Part of a small language model's weights.
Size: width 192, 6 heads of 32 (3 for keys and values), 7.42M parameters.
Architecture: LayerNorm before each block, learned and rotary positions, biases on query, key and value, tied embeddings.
Training: a variant of Muon for these matrices, 261M tokens, 7966 steps.
MLP neurons of a small language model. Each row is named by its layer, matrix (gate and up: input weights; down: output weights) and neuron, and shows model dimensions 128-191. Each number is 128 + 32 x the weight over its row's rms, rounded and kept within 0 to 255. A neuron's up and down rows have the sign that makes its largest values positive.
Before each neuron's rows, "fires in" lists the words (lower case) most often at its 100 highest values on Wikipedia text that the model never trained on. A number after a token or word is its count.

fires in: "at" 46, "the" 44, "atom" 4
L2.gate300 [107 135 158  95 133 192 133  62 106  80  83  95 141 147 130 102 149 146 115 138 151 168 105 108  97 108  56 125 122 140 172 156 124  99 141 127 100 112 126  91  86 132 147 131 157 113 134 131 115 184 130 209  91 152  65 127 108 146 169  90 147 155 126  86]
L2.up300 [ 84 133 207 170 109 175  99 142 116 157 107 155 138 186 148  95 131 135 158 123 127 104 106 132 119 116  87 134 144 112 141  95 115 141  79  71 114 130 100 170 101 128 127 161 148 122 130 129 125 147 144 138  95 159 147 140  96 114 181 105 151 162 145  92]
L2.down300 [ 44 148 133 169 148 122 118 131 160 131 124 127 146 150 185 126 123 132 152  74  98 137 102 119 167 132 160 106 118 154 164 136 130 145 107  86 117 155 156 179 140 166 172  79 132 108 151 127 145 130  92 140 141  96  68 134 146  39 165 184 109 124 122 136]

fires in: "all" 46, "top" 16, "allen" 5, "allmusic" 4
L2.gate153 [124 134 157 127 108 156 143 144 207 110 146  92 140 119 154 141 110 158 140 113 115 177 130 138 106 122 114 164 115 123 122 175 140 147 110 122 151 175 163 108 158  96 129 160 172 160 120  47 196 173  42  75 128 173 120 140  97 112 132 127 152 161 134 110]
L2.up153 [152 219 144 153 118 152 144 159 174 156 161 132 168 116 131 124  73 140 158 117 133 175 146 125  86 163  94 141  89 100  69 153 129  76  54 104  71 143 112  75 179 120 126  77 172 147  89 104 223 122  79  64 122 108  78 202 105  90  98 121 131  91 139 115]
L2.down153 [136 123  80 117 189 135 109 149 175  89 210  99 141  58 183 102 137 176  86 133  89 135 116 158  52 115 118 147 143 101  67 125 128 109  98 151  85 142 178  91 179 185 166 125 101 148 111 139 136 124 104  70 131 164 160 128 113 120  85 108 126 160  48 128]

fires in: "the" 98
L3.gate426 [ 92  92 134  99 140 103 132 119 176 154 200  82  77 129 122 111 165  83 125  90 115 101 110 128  95 131 144 184 130  92  71 104 137 134 161 159 104 130  74 150 147 118 159 121 154 105 146 152 152 143 147 164 103 108 100 144  55 226 140  92 176 127 148 133]
L3.up426 [116 166 134 157 133 146 121 172 139 154 134 134 124 101  97 146 112 127 106 129 138 112 138 146 140 130  50 156 149 117 154 134 101 111 116 108 206 145 131 104  77  70 171 104 136 118 174 114  85 101 179 137  95 134 119 108  86 132 172 146 143 162 184 181]
L3.down426 [116 210 148 104 105 111 113 130 148  81 161 145 147 113 127 161 153 132 134 109  95 102 160 151 108 106 133 130 155 116  97  95 147 150  63 129 141 141  95  96 152  51  74 136 147  96 100 100 145 142 126 155  75 143 150 101 137 121 136  78 112 139 194 104]

fires in: "it" 23, "this" 14, "example" 7, "they" 7, "note" 5, "however" 5
L3.gate286 [ 73 104 145  87 124 165 169 131 208 137 165  72 160 111  85 110 139 141 141 117  99 106 125 127  92 113 150 156 134  70 163 153 111 126 100 148 124 121 146  71 106 127  82 154 154  91 141 100 107 127  80 146 119 144  71 164 156 167 189  79 121 121 144 101]
L3.up286 [101 137 121 120 139 155  84 125 104 138 141 140 138 143  81 101 173 101 130 130  71 134 163 149 110 140 118 132 114 162 118 199 160 108 108  71  81 166 149  84 145 128  85 108 136  79 108 196  77 156 206  93 113 153 161 113  53 136  57 146 126 123 144 128]
L3.down286 [ 79 162 153 178 109 130 110 120 203 110  82  54 120 144  97 130 116 111 149 162 153 106 135 131 114 160 146  83 104  85 128 145 179 129  95 135 134 122 107 155 166 132  80 190 104 103 118 162 179  94 132 175 131 132 138 154  81 137 171  79 166 135 129 118]

fires in: "she" 34, "major" 12, "however" 6, "i" 4, "the" 4
L2.gate495 [ 98 148 114 102 191  65 135  99 137 166 121 131 127 107 151 193 108 100  85 112 164 151 154 134 125 169  77 171 167  99 153 142 153 107 131 150  88  91 139 129 199 124  82 168 143 117 115  95 134 185 132  96 157 158 158  57 118  83  88 154 123  93 104 125]
L2.up495 [113  40  73 127 109 111 114 120 118 127 124 117 142 102 134 169 128 159  86 105 140 131 118 132 134 146 142 182 170 112  95 162 156 122 156 166 104  99  89 142 154 175 133 153 105 118 124  89 132 117 183 188  98 112 169  77  46  79 154 122 150 127 104 128]
L2.down495 [138 133 118 153 143 147 113 198 133 121 120 117 151 109  83 135 159  76 127 138  87 140  85 124 103 106 113 131 153  79 143 135 135 208 128 118 133 108 253 182 158  97 102  75 162 124 144 111 129  72 118 101  98 190 170  98  79  47 114 123 137 142 141 141]

fires in: "had" 33, "have" 22, "has" 14, "having" 13
L10.gate290 [118 102 125 139 126 162 171 119  81  61  76 136 157 133 109 135 146 137 180 117 166 135 172  96  88 128  81 148 142  75  68  79 178 156 114  83  96 115 128 201 172 166  70 150  92 111 170  67 146 131  81 184 125 104 117  65 124  95 117  67 154 169 162 130]
L10.up290 [108  88 119 129 160 130 160 166  82  81 145 147 127 104 130 178 165 137 146 103 156 144 128 117  99 101 112 123 163 108 104 210 172 122 144 122  82 104 211  69 158 165 115 134  89 152 183  94 179 122 152 109  81  90  76  63 139 127 146 104 176 135 166 175]
L10.down290 [ 87 113  97 168 103 180 149 122 141 107 137 130 180 125 204  85 152  91 143 116 109 131  64  81 138  79 129 102 128 139 159 140  96 135 140 110 162  98 255 167 184 126 151 118 146 157 209 113 177 128 154  59 105 103 142  90  79  92 122 148 155  94 128 112]

fires in: "their" 16, "these" 11, "of" 9, "were" 7, "was" 6, "chief" 5
L2.gate555 [119 142 121  92  92 147 140 169 191 114  85  55 101 115 112 191 145 150 233 138 204 119  59 168  67 171  79 143 149 100 155 167 133 153 104 108 200 159 167 105 170 117 132 139 147 145  81 116 143 156  92 156 125 121 155 132 135 150 165 127 125 156  92 139]
L2.up555 [ 59 163  85  87 103 143 193 191 173  98 103  89 105 109 135 175 178 144 164  57 191  80 126 150 106 162 133  76 144 124 114 118 206 146 150 131 130 133 172 119 136 123 153  96 142 126  95 119 104 140 118 140 134 112 120  96  90  75 195  93 120 123 131 175]
L2.down555 [ 85 124  77  82 142 144  86  85 120 114 156 154 104 130 123 162 131 127  54 155 145 150  99 132 124 127 146  94 124 169 149 169 141 129 137  85 124  92 201 125 106 150  62  74 127 144 140 102  89 122 103  95 107 131 180 131 146 116  66 100 181 113 174 132]

fires in: "the" 28, "until" 10, "following" 10, "after" 9, "his" 7, "since" 7
L10.gate568 [161 173 135 183 142  80 175  78  58 107  81  60 150 122 112 160 143 109 172 175 163  89 119 105 102 126 145 176  78 169 134 138  97  83 154 182 105  68 136 101  99 120 126 136 154 181 147  88 134 167 192 138 112 138 134 192 106  55 123 140 110 121  89 149]
L10.up568 [127 146 128 118 142  94 170 114 143  75 143 142 132 195  45 161 143 151 155 116 141 117 180  60 152 101  92 152 177 162 133  98 143 113 125 137  85 135 133 130 121 106  97 125 153 123 217  98 157 140 155  80  86 149 158 131 109 125 101 173  99  56 110 127]
L10.down568 [128  87 107 118 120 150 150 167 132 115 101 119 149 102 151 116 107 140 165 165 217 146 119  62  99 116 180 159 112 143 153  92  89 141 132 164 121 153 173 166 139  89  44 106 169 169 146 146 132  89  95 105 177 101 170 138  88  72 146 148 161 123  70 126]

fires in: "be" 37, "been" 9, "beijing" 7
L3.gate448 [137 121 160 125 149 133  89 146 132 118 122 115 127 174 150 113 150 117 128 126 144 148 138 106 121 144 142 204 139 119 197  76 105  91 183 142 176  91 103 107  90  85 156 170  92  82 149 184  87  86 120 179 131 107 185  74 165 139 127 132 164 113 105 121]
L3.up448 [156 154 134 104 171 130  70 116 144 105 176 134 139 152 126 121 129 130 154 127 164 138 139 102 112 150 135 162 122 123 133 112 112  93 126 128 127 169 156 146 167 123 115  92 118  81  81 124 111 157 105 163 120 110 149  30 144 139 166 123 176 109 158 130]
L3.down448 [171 100 128 170 146 126 129 128 139 112 134 147 115 127  73 139 104 118 136  66 108 162  93  96  94 148 142 104 108 111 107 136 171 109  86 134  74 139 176 123  50 129 116 198 155 149 101 134 154 139 111 113 127  75  87  58 100 149 121 154 139 138 104 122]

fires in: "the" 71, "a" 12, "an" 5
L2.gate576 [167 126 133 124  58 166 115 132 141 111 180  84 104 130 115 118 125 129 136 113 125 156 121 136 124 127 116 125  80  60 111 144 150 135 173 166 103 214 149  81 145  93 107  71  99 113 192 107  67  95 118 148 111 150 124 155 133 113 123  94 100  64  51 147]
L2.up576 [ 87 115 168 153 154 148 124 168 132 166 169  74 151 170 148 130 135  92 134 171  89  96 154 140 101 109 104 151 167 107 135 115  54  92 153 158 121 158 142 115 132 133 155 117 110  88  97 140 140 124 104 135  88 133 102 127 119 106 168 184 158  97 189 118]
L2.down576 [124 170 110 138  72 133 162 124 115  69 108 154 104  92  88  67 123 112 153 188  88 155 174 128  80 192 124 132 103  71 108  97 112 162 142 105 166 137 211 211 132 143 108 145 145 132 175 107 169 170 142 116 116 189  98 173 168 132  79 117 128 152 103 129]

fires in: "there" 41, "they" 19, "however" 9, "these" 6, "note" 5, "would" 5
L3.gate367 [137 196 128 127 107 119 131  90 147 147 139  97 171 107  83 130 120 120 138 146  73 148 146 129 125 126  81  97 127  75 127 157 160 172 112 157  89  96 156 103 165 132  80 103 126  99 167 163  98 116  93 134 200  98 189 139 113 131 140 180 179 133 137 140]
L3.up367 [120 127  93 100  89 124 132 140 133 113 160  59 176 108  87 100 223 124 141 141  85 116 164 100 149 151  80 116  91 142  78 204 116 134  95  81  60 116 153  82 173 133 113 161 106  57 156 123 107 139 107 167 181 118 175 138 142  85 137 161 131 150 133 145]
L3.down367 [131 102 145 148 117 119 160 153 143 130 155 112 133 148 107 122 190 123  90 116 113 104  47 129 117  70 176 112  65 106 149 108 178 104 133 184 169 102 218 126 140  55 169 117 154 128 136 129 143 132 163  85 119  94 153  86 122 111  93 143 126  45 111 133]

fires in: "the" 34, "was" 13, "loss" 6
L3.gate338 [174 129 123 155  63 138 118  99 141  93 142 136 165 139 140  76  84 109 169 145 117 186  93 143 178 123 154  91 134 134 188 144 140  89 178  95 104 114 194 103 109 110  87 142 148 130 146 141 106 132  91 166 102 132 133 134 115  96 195 123 174 172 146  82]
L3.up338 [162 144 156  88  73 122 119 100 157 128 136 147 111 156 160  84 124  94 186 164 142 117  95 103 154  84 124 170 140 145 169 211 118 124 155 111 129 138 155 150 129  89 123 152 149  91 157  72 133  84  98 160 150 155 127  87 125 120 210 128 178 161 135 108]
L3.down338 [147  51 170 134 172 113 131 136 134 110 186 138 180 106 138 167 134 184 138  97 166 117 130  89 122  65 135 122 173 131  73 109 119 133 146 136  99 118 173 140 131 102 175  95 156 164 179 182  12  71 159 133 116 117 130 103 175 142  94 107 156  76 133  99]

fires in: "from" 59, "on" 6, "born" 4, "since" 4
L8.gate22 [165 146 107  90 130  93 135 158 155 141  76 113 173 138 130  92 136 155 155 141  67 111  96 173 149 126  90 196 118  79 153 179 139 190 100 139  96 191 113 131 155 129 166 116 184  77 114 174 125 126 178 127 130 130 123 156 108 125 140  86  89  92  98 138]
L8.up22 [150 142 132 146 134 132  86 110 128 149  84  83 130 134 148 149  67  87 161 165 145 114 140 116 125 170 143 110 119 111 168  82 115 130 112 125 119 134  79 117 127  66  89  87 142 109 137 132 121 161 104 108  96 120 112 155 129 120  96 127 169 144  98 134]
L8.down22 [103  96  89 101 105 145 179 137 132  78 244 108 114  78 148 159 176 102 128 156 115 151 189 107 122 174 111 167 107 108 137 130 120 130  94 124 147 168 168 112  63 150  83 130 135  77  99 145  82 155 101 146 150 112 147 148 117  78 135  95 112 117 105 102]

fires in: "public" 29, "publication" 6, "resources" 6, "conservation" 4, "zone" 4, "conservatory" 4
L2.gate160 [ 94 122 177 102 127 152 121  74  96 139 135 160 153 118 136  86 120  92 144 143 166 167 188 160  96 144 186 112  92 119 112 142 127 154 130  76 193 114 115  88 103 160 125 131 127  99  80  77 145 105 102 142 100 170  99  82 161  69 130  98 150 189 150 102]
L2.up160 [ 76 192 163 155 128  81 114  86 153 138 230  69 165  63 171 143 108 122 171 100 136 145 122 150 113 111 143  92 119 107 143  94 162 203 167 154 174 167  89 137 101 106 152 131 108 116  98  87 123 160  96  79 100 135 137 147  92  38 117 103 147 130  99 153]
L2.down160 [ 70 132  86 127 101  96 128 101 105 102 173 112 163 167  96 138 135 109 175 121 169 125 155 114  96  74 111 120  71  97 108 102 120 167 113 130 166  84 173  96  97 150 120 156 100 159  62 132 104  93  42 116 148  72 154 153 168  19 176 170 139  76 122 122]

fires in: "the" 20, "s" 11, "mid" 6, "following" 6, "vincent" 5, "half" 5
L3.gate130 [105 138 117 161 160 178 110 188 140 104 130 146 151 111  79 115 115  78 110 159 133 142 155 111  91 144 143 121 148 146  75 136 110 176 138  75 100 102 126 133 125 116 152 118 114 152  99 139 145 196 122  43 108 130 187 135 102 136 101 121 126 109 138 105]
L3.up130 [189 163 126 113 127 117 167 150 149  96 148 169 157 149 118 174 108 113 129 133 123 129 144  92  24 100 141 151  93 156  75 144  65 126 121 183 104  90 151 119 142  47 193 120 102  96  56 135 121 193 112 142 106 149 126 147 120  94 106 138 183 123 145 170]
L3.down130 [160 196 126 194  82 114 129 123 137 105  97 105 211 160 150 138 135 158 151 155 169 153 171  85  98 133 104 114 152 139 140 156  98 113 119 144 112  85 186 109  95 152 108 131 122  97 157 142 114 172 137 106 144 174 135 127 161  80 151  87 226 101  96 128]

fires in: "the" 98
L2.gate136 [120 108 142 165 156 114 138 123 168 137 182 113 122 141 106 166  97 112  98 160 108 151 133 143 166 110 147  98 142 140  78 124 142 147 120 150 162 161  69 141 108 124  93 123  94  86 120 137 170 157 103 146 184 179 118  29 136 156 129 120 155 126  98  91]
L2.up136 [ 93 140 155 114 137 152 144 127 166 190 214 127  95 117  91 110 100 106  92 113  57 150 140 118 145 152 101 101 177 101 137 149 146 159 135 173  80  99 109 145 136 107 219 100 165 120 188 146 184 119 117  93 134 110 118 106  87 131 100 180 126 156 107 177]
L2.down136 [139 112 139 167 169 156 149  97 141 152 160 128  95 113  80  76 100  76 181 120 137 108 107 132  99 149 161 139 130 122 146  77 148 138 130  90 107 114  88 133 135  60 155 153  80 116 164  70 123 114 157 168  79 104 139 109 153 130 143 155 155 128  82  92]

fires in: "the" 24, "in" 22, "on" 18, "was" 15, "held" 7
L2.gate498 [144 163  86 103  43 139 111 185 171 131 102 150  78 141 131 140 182  79 142 192  66 143 125 167 105 168  90  64 141 107 140 164  68 135 146 102 126  83  83  98 149 151 120 182 179 164 154 147 122 121 176 157 102 192 114 138 131 130 170  82 119  88 103  85]
L2.up498 [118 156 171 172 152  88  87 191 110 159  94 104  86 121 113 125  85 120 134 126 184  95 132 145 187  92 115 155  75 159 178 182 124 114 142 166 137 131 109 106 166 105 115 153 165 116 174  83 122  65 125 156 162 197 123 165 110 104 105 169 157 101 171  74]
L2.down498 [130 184 131 102  78 111 180 147 114 114 110 146  88 176 144 109 181 105 161 173 141 110  95 123 148 154 158 105  89 104 176 124 105 128 174 179 162 131  58 108 103  99 152 149 185 128 137 120 146  90 119  96 115 159 160 124 123  71 129 117  74  93 125  96]

fires in: "she" 70, "it" 19
L3.gate143 [136 139 105 131 119 151  86  88 145  89 150 150 126 125 135 117  96 127 105 124 153 107 221  79 174 105  98  91 148 146 196 124 148  39 140  91 133 106 128  88 129  94 164 138 115 109  84  92 164 123 100 113 114 172 138 132 157  88 101  88  78 138 100 165]
L3.up143 [107  57 175 151 102 157  63 128  73  95 161 169 131 157  93 145  76 171 168  90 163 117 163 137 146 113 142 209 168  88 202 180 113 116 146 125 146  77 169 119 145 115 154 148  92  92  89 139 136 186 123 150  66  96  80 128  98 111 148 147 121 148 156 165]
L3.down143 [134 142 153 143 156 163 107 104  71 150 183 121  61 146 120 115  78  63 172 132 106 170 111 112 148  91 129 168 114 133 138 135 108 113 181 140 142  62 234 130 153 121 158 114 102 143 143 106 144 113 132 121 143 106 136 150  70  85 184 174 157 129 110 170]

fires in: "only" 24, "the" 15, "any" 7, "no" 6, "than" 5
L9.gate534 [ 75 131 158 139 119 149  90  89  81 121 146 122 174 132 185 126 114 166 223 188 106 128 103 174 180 197 139 126 122 108 120 137 100 101 154 136 104 156 163 106 143 181 114 192 117 142 127  89 182 153  86 147 141 128 126  92  89 108 119  69 165 111 121 105]
L9.up534 [120  79 117 129 113 163 150 136 120 116 181 172 120 132 198 122 158 148 143  65  56 135 115 135 121 140 174 139 159 102 123 125 115  99 146 175  92 136 117 129 151 111 133 160 150 150 159 182 161 114  99 129 100 123  75  86 148  70 194 128 115 200 154  82]
L9.down534 [177 146 121  46 126 123 169 109 174 121 124  65 133 174 123 125 157 159 139 155 165 158  97 120 138 102 119 106 146 122  91 122 118 115 121 126  95 142 228 132 106 159 136  75 115  73 122 161 202 126 160 120 105 158 135 110 143 141  97 120  80 135 143 109]

fires in: "of" 66, "for" 12, "the" 6, "at" 4
L3.gate567 [119 145 126 154 127 115 152 165 126 134 167 111 120 107 135 191 145 169 138 100 111  36 144 109 129 159  95 120 137  99 123 141 130 122 176 146 119 150  73 152 102  95 188 128 124 186 134 175  71 145 176  97 126 102  57 118 123  75 132 166  83 129 141 109]
L3.up567 [103 134 145 171 150 174 111 169 138 119 129  91 124 142 114 217 135  97 209 128 128  64 122 147 145 173  76  53 154 150  85 178 122  92 169 133 138 176  69 118 139 113 158 119 131 229 113 126 102 147 150 120 108 120 114 118 154 113 176 105 114 136 132 133]
L3.down567 [131 108 148 176 119 156 117 139 141 104 127 116 164 131 153 151 142  89 120 137 125  88 130 109 132 148  81 103 170  55 117 170 134 144 122 135 112 122 190 136 197 139 142  82 124  85 135 118 113 176  90 144 122 171 116 126 113 133 192  99  75  58 196 121]

fires in: "all" 46, "allen" 5, "allmusic" 4, "multi" 4
L8.gate43 [125 129  99  90  89 169 139 176  71 114 156 123 200  64 155 131 115 148  76 115 103 147  94 133  82 124 136 148 140 181  86 186 160  94  99 125 123  64  91 165 108 116 165  93 160 178 111 206 193 119  91  63  71 156 139  99 101 103  80 124 121 116 158 138]
L8.up43 [134 126  43 136 131 160 138 195 101  83 145 166 124  87 181 130 134 153 134 110 111  58 119 142  71 156 114 106 113 178  87 147  93 142 147  78  87 130 118 150 112 137 153 170 144 122 122 195 119  98 121  86 153 104 113 122  79  79  93  92 165 124 140 125]
L8.down43 [122 139 151 133 165 137  92 193 125 144 170 161 143 118 154 201 126 135  98 137 125 120  93 140  46  63  63  96 127 200  67 143 117 144 107 125  80 160 192 101 119 148 147 134 127 125 104 210 153  81 143  93 140 111 192 151 126 149  69 125 159 123 129 141]

fires in: "at" 62, "the" 31
L2.gate131 [118  98 173 184  70 190 179  87 113 140 162 150 110 144 172 110 133 118 107 114  87 182  83 113 134 156  84 106 120 104 102 157 158 178 157 143 185 122 112 165 112 119  85 134 106 138 139 119 106 136 119 133 138 105 134 149  88 128  96  76 105  81 120 121]
L2.up131 [127 137 116  76 145 172  78  36  97 141 130 113 122  54 178  91 108  99 155 109 135 109  82 108 129 144  92 148  91  88  95  96 164  81 106 163 117 170 107 128 101 125 110 140  91 152 154 115 175 133 131 111 136 159  66 156 137 118 164 138 158 168 133 148]
L2.down131 [128 134 117 129 124  93  77 135 122 128 131 103 136 144 152 102 143 161 163 131 148 107 110  94 161 147 162 105 107 102 124  90 160 127 128  91 121 158 222 194 138 129 168  70  65 120 128 127 152 177 117 124 155  81  98 143 100 115  91 108  67 139 125 111]

fires in: "of" 34, "into" 24, "in" 16, "his" 10, "to" 6, "born" 4
L3.gate289 [140 164 135 109 125 142 136 106  94 170 125  76 158 119 175 187 110 163 122 161  94 111  99 104  95 100  64 125 180 157  72 161  97 146  67  84 103 112 134 204 185 117 124 185 140 118 107 186 126 123 165 199 150 102 134 164 131  97 100 132 154 158  56 103]
L3.up289 [149 117  95 209 104 155 146 117 151 134 104  98 144 127 104 130 108 115 146 118 115 111 153 156 146  49  72 133 181  93 170 135 125 169 125  89 113 105 166 180 131 198 110  90 135 178 123 106  97 162 124 151 119 154 111  86 171 180  99 130 123 126  88 150]
L3.down289 [158 112 102  96  72  85 146 167  79 144 155 115 164  73 155 156 106 123  76 114 104 141  80  78 178 173 136  81 140 108  87 190 138 121 177 103 146  94 253 116 134 148  94 186 126 117 125 145 146 133 135 152 135 138 127 103 156 178  97 152  86 154 130 128]

fires in: "to" 32, "0" 26, "be" 21, "not" 12
L3.gate594 [159  77  65 152  86 142  93 170 113 165 119 133  93 112 173 146 113  37 141  54  82 117 109 136  81 130 177 156 157  75  98 146 103 137 171 118 129  82 182 165 116 122  77 197 115 113 115 165 105 131  83 145 146  90 121  49 200 142 115  84 156 121 146 143]
L3.up594 [195 100  83 136 103  97  86 149  47 128 174 113 110 125 145 125 133 114  94  88 120 158 125  94  82 163 161 156 101  88 135 142 174 113 145 146 131  86 170 121 112 163  86 200 113 127 114 167 123 153  99 141 124  69 129 104 120 138  62  86 167 163 180 159]
L3.down594 [129 185  92 109 111 146 106  88 130 153 170 167  80 129 108 152 151 125 134 125 135 200  42 108 103 145 168 114  88 123 161 182 163 164  68 120  81 109 215  88 139 118 110  80 103 132 195 127 139 109 124 159 121 152  93 150 125  72 134 155 150 125 149 126]

fires in: "public" 28, "major" 17, "personal" 15, "publication" 6, "other" 5
L2.gate237 [143 133  87 122  90  63 191 116 157 140 107 112 138  38 127 130 178  75 142  76 111 126 117 131  94 112 184 160 122  98 153 118 117 186 145 127 117 136  99 127  93 111 110 159 210 159  99 145 106 137 111  74  83 112 100 118 118 119 120 117  72 167 141 143]
L2.up237 [ 98  69 140 160  76 151 123 126 173 125 137 142 176 125 133 155 148 130 120  94 201 129  83 127 144  88 210 156 118 135  85 105 155 128 135 147 205 193 129 113 108 103 161 175 173 139 117 116 220 172 112  45 127 116 128  93 117 122  93 142 145 179  64 111]
L2.down237 [ 36 189 109 148 182 128 165  98  92 115 112 136 134  91  81 160  76 116 109  78 143 115  89 129  80  73 199 167  82 127 147 130 107 102  86 135 116 120  92 128 123  89 121 157 167 150  98  99 147 120 112 166 179 123 154 149 102  91 145 181 119  99 118  89]

fires in: "the" 94
L2.gate428 [101 110  98 102 113 148 148  73 112 147 112 152 153 103 135 205 164 196 173 132 159 127 113 149 105 111  82 191 144  91 129 125 151 123  95  96 174 158 128 192 170  97 112 120  92  93  95  68 136 137  99 110  77 143 170 132 125  89 122 131 140 147  66 143]
L2.up428 [ 96 157 170 113 166 146 119  70 121 116 130 198 154  32 144  99 132 154 148 143 160 133 107 164  99  77  41 227 119  99 155  54 167 144 100 137 135 161 123 148 115 126  84  98 132 104 115  55 107 106  75 124 161 139 141 131 126  81 143 108 156  88  40 135]
L2.down428 [121 152  95 127 176 117 140 113 160 122  81 141 191 134 174 117 122 131 143 133 122  96  86  94 154 125 112 113 114 151 145  81  94 120 167 102 105  88 184 116 106 135 155 151 121 157 158  86 139 134 101 129 182 170 117 101 127 125 115 155 135  66 105 131]

fires in: "the" 98
L3.gate61 [146 145 143 114 159 114 111  81 148 101  80 161 127 116 168 147 159 142 136 158 134 133 157 144  93 152  99 170 141 103 105  88 136 177 132 162 119 126  81 143 163 128 153 110 158  99 109 100 141 137  81  48  99 128  87 128  95 135 148 108  80 155 126 132]
L3.up61 [141 162  67 110 145 121 141  96 136 126  91 174 139  92 106 185 187 209 116 143 114 169  76  95 121  66 136 171 173  90  97 132 152 147 115 159 146 102 128 142 156 170 125 100 175 105 116 134  94 106 100  74  92 103 120 151  82 139 139 154 103 164 131 125]
L3.down61 [119 146 114 131 130 127 108 146 125  96 101 110 169 129 135 153 154 128 182 136 127 111 125 102 160  96  84 132 153 126 128  96 119 141  98 138  97 139 228 149 151 128 154 151  82 130 173  78 157  91 101 126  98 158  85 135 119 110 123 143 166 100 130 104]

fires in: "have" 29, "has" 25, "are" 19, "with" 5, "a" 4
L3.gate344 [149 153 162 150 152 108 105 142  23 169  90 140 151 113  94 139 152 126 157 117 162 114 121 164 155 166 142 114 128 158 188 121 192 135 134  90 111 141 138 125 149 124  97 115  82 144 111  66  89 126 114 106 100 198 116  62 212 158  94 103 127 149  81 149]
L3.up344 [128  51 161 168 127 132 104 105  93 200 106 158 149  95 116 149 193 116 110 132 154 109 108 129 141 114 119 125  89 154 141 173 174 173 164  98 160 107 205 101 138 113 107  72 140 137 108 113  61 148 131 128  91 127  72 106 134 135  78 135 114 121  89 210]
L3.down344 [ 73 149 145 144  87 200  83  91  72  61 121 128 149 121 143 120 137 135 110 121 114 150 119  54  87 189 151  72 105  83  66 109  77 124  59 155  95  98 150 127 119 127 172 140 111 159 140 137 152 160 186 134 157 170 104  85 135  76 155 147 203 188  81  75]

fires in: "be" 15, "was" 14, "been" 11, "to" 8, "were" 8, "being" 4
L9.gate418 [180  93 110 110 133 115 115  52 148 133 185 117 105 159 102 163 143  80 172 103 167 160 141 103  57 129  92 104 190 109 147 130 150 148 165 120  96  98 148 102 136  77 132 121 113 101 126 167  96 120  85 146 128 130 132 122 158 160 106 131 138 118 100 105]
L9.up418 [130 137 137 114 104 174 203 201 180 142 179 144 132  95 134 132  93 154 129 133  93 172 126 172  99 116 155  98  87  83 187 155 108 118 135 166  97 145 126 169 139 110 131  75 127 158 122  94 123 119 131 124 203 176 122 124 145  38 158 134 114  74 136 136]
L9.down418 [170 112  63 170  84 143 119  81  64 140  87 144 142  79 185 144  85 114 128  78 197 147  57  86 120  91 185 197 115 144 116  60 124 127 141 171  99 152 110 120 180  53 112  94 114 117 133 134 122 154  90 152 159 144 133 143 206 106 115 123 100 166 123 141]

fires in: "of" 27, "syrian" 9, "syria" 6, "to" 6, "at" 4, "enric" 4
L5.gate10 [140 107 131 194 114 213 108 106 128 129  97  93  99 136 141 156 159 120  98 134  95  50  94 111  79 129 112  90 168 142 163 103 118 134 130 132 136 155 136 141 136 141  65 111 105 134 125 136  84 141 104 185 168 100 116 180  97  80 170 145 123 189  59  94]
L5.up10 [103  96 142  90 134 147 148 162  80 180 152 124 118 109  91 123 137 120 102 149  68 114  92 142 159 157 133 105 136  94 141 124 169 163  90 140 147 165 141 124 102 198 119 116 155 114 143 145 111 192 158 178 146 120  86 136  95 128 127 125  95 169 103 124]
L5.down10 [168 107 126 122  49 150 104 118 106 111 130 120 124 119 201 132  97 109  91 158  96 168 111 157 134  96 140 125 128 106  82 138 163 145 125 196 148 169 175 180 105 186 155 108  84 128 126 137  92 133 124 116 161 105 109 163 156 160 144 140  61  83  90  99]

fires in: "only" 25, "first" 23, "last" 9, "best" 9, "no" 4
L8.gate573 [129 194  59  80  79 132 189 104 131  76 100 135 143 161 125 130 163 138 144 172 112 125  51 130 113 118 159 168 143 150  82 153 102  88 155 160 122 150 154  90 127 115 115 192 100  97 142 184 153  87 137 172 145 147 166 102 113 105 119  82 139 128 162 142]
L8.up573 [102 142 102  86  80 140 159  77 128 118 115 159  83 145 102 118 104 182  94 120 107  92 145 112 112  72 170 156 152 173  80  81 115 120 103 161 105 128 178 143 192 110 102 170 200 155 127 163  91 112 115 125  94 105 141 112 164 134  87  88 151 170 111  76]
L8.down573 [100 174 138 122 174  73 133 115 153 195 116 118 111  84 152 125 121 135  95  34  92  58 122 122  95  99 132 126  98 170  78 180 114 111 205 182  88 172  69 160 117 172 135 114 118 125  83 126 152  88 111 109 109 151 136 208 144 156 144 121 182 134 114 109]

fires in: "he" 65, "she" 6, "hearing" 4
L3.gate547 [155  67  82 107 142 138 118 117 102  98 113 164 137 103 109 135 101 100 122 107 115 179 108 107 141  64 127 122 133 158 119 129 185 109 150 117 103  82 160 154 145  85  69 155 204 162 117 149 103 131 131 134 141 127 191 119 111  79 114  98 114  69 172 140]
L3.up547 [148  33 198 119 147 142  75 160 131 142  72  99 131 164 119 123 133 130 106  95 139 168  93 161 169 206 182 154 125 168 162 176 117 160 196 107 125  23 147 133 123 115  98 151 168 112 150 141 125 119 145 114  87 141 169 110  82 112 140 145 140 128 108 172]
L3.down547 [139 108 118 117 130 118  87 129  68  79 131 121 148 131  87 119 122 105 112 123 110 177 119  89 176 105 112 137  87 157 140 149 146 177 121 116  54 120 218 193  92 135 166 132  93 123 156  90 156 107 169 105 133 137 102 143 169 174 165 135 148 103 162 103]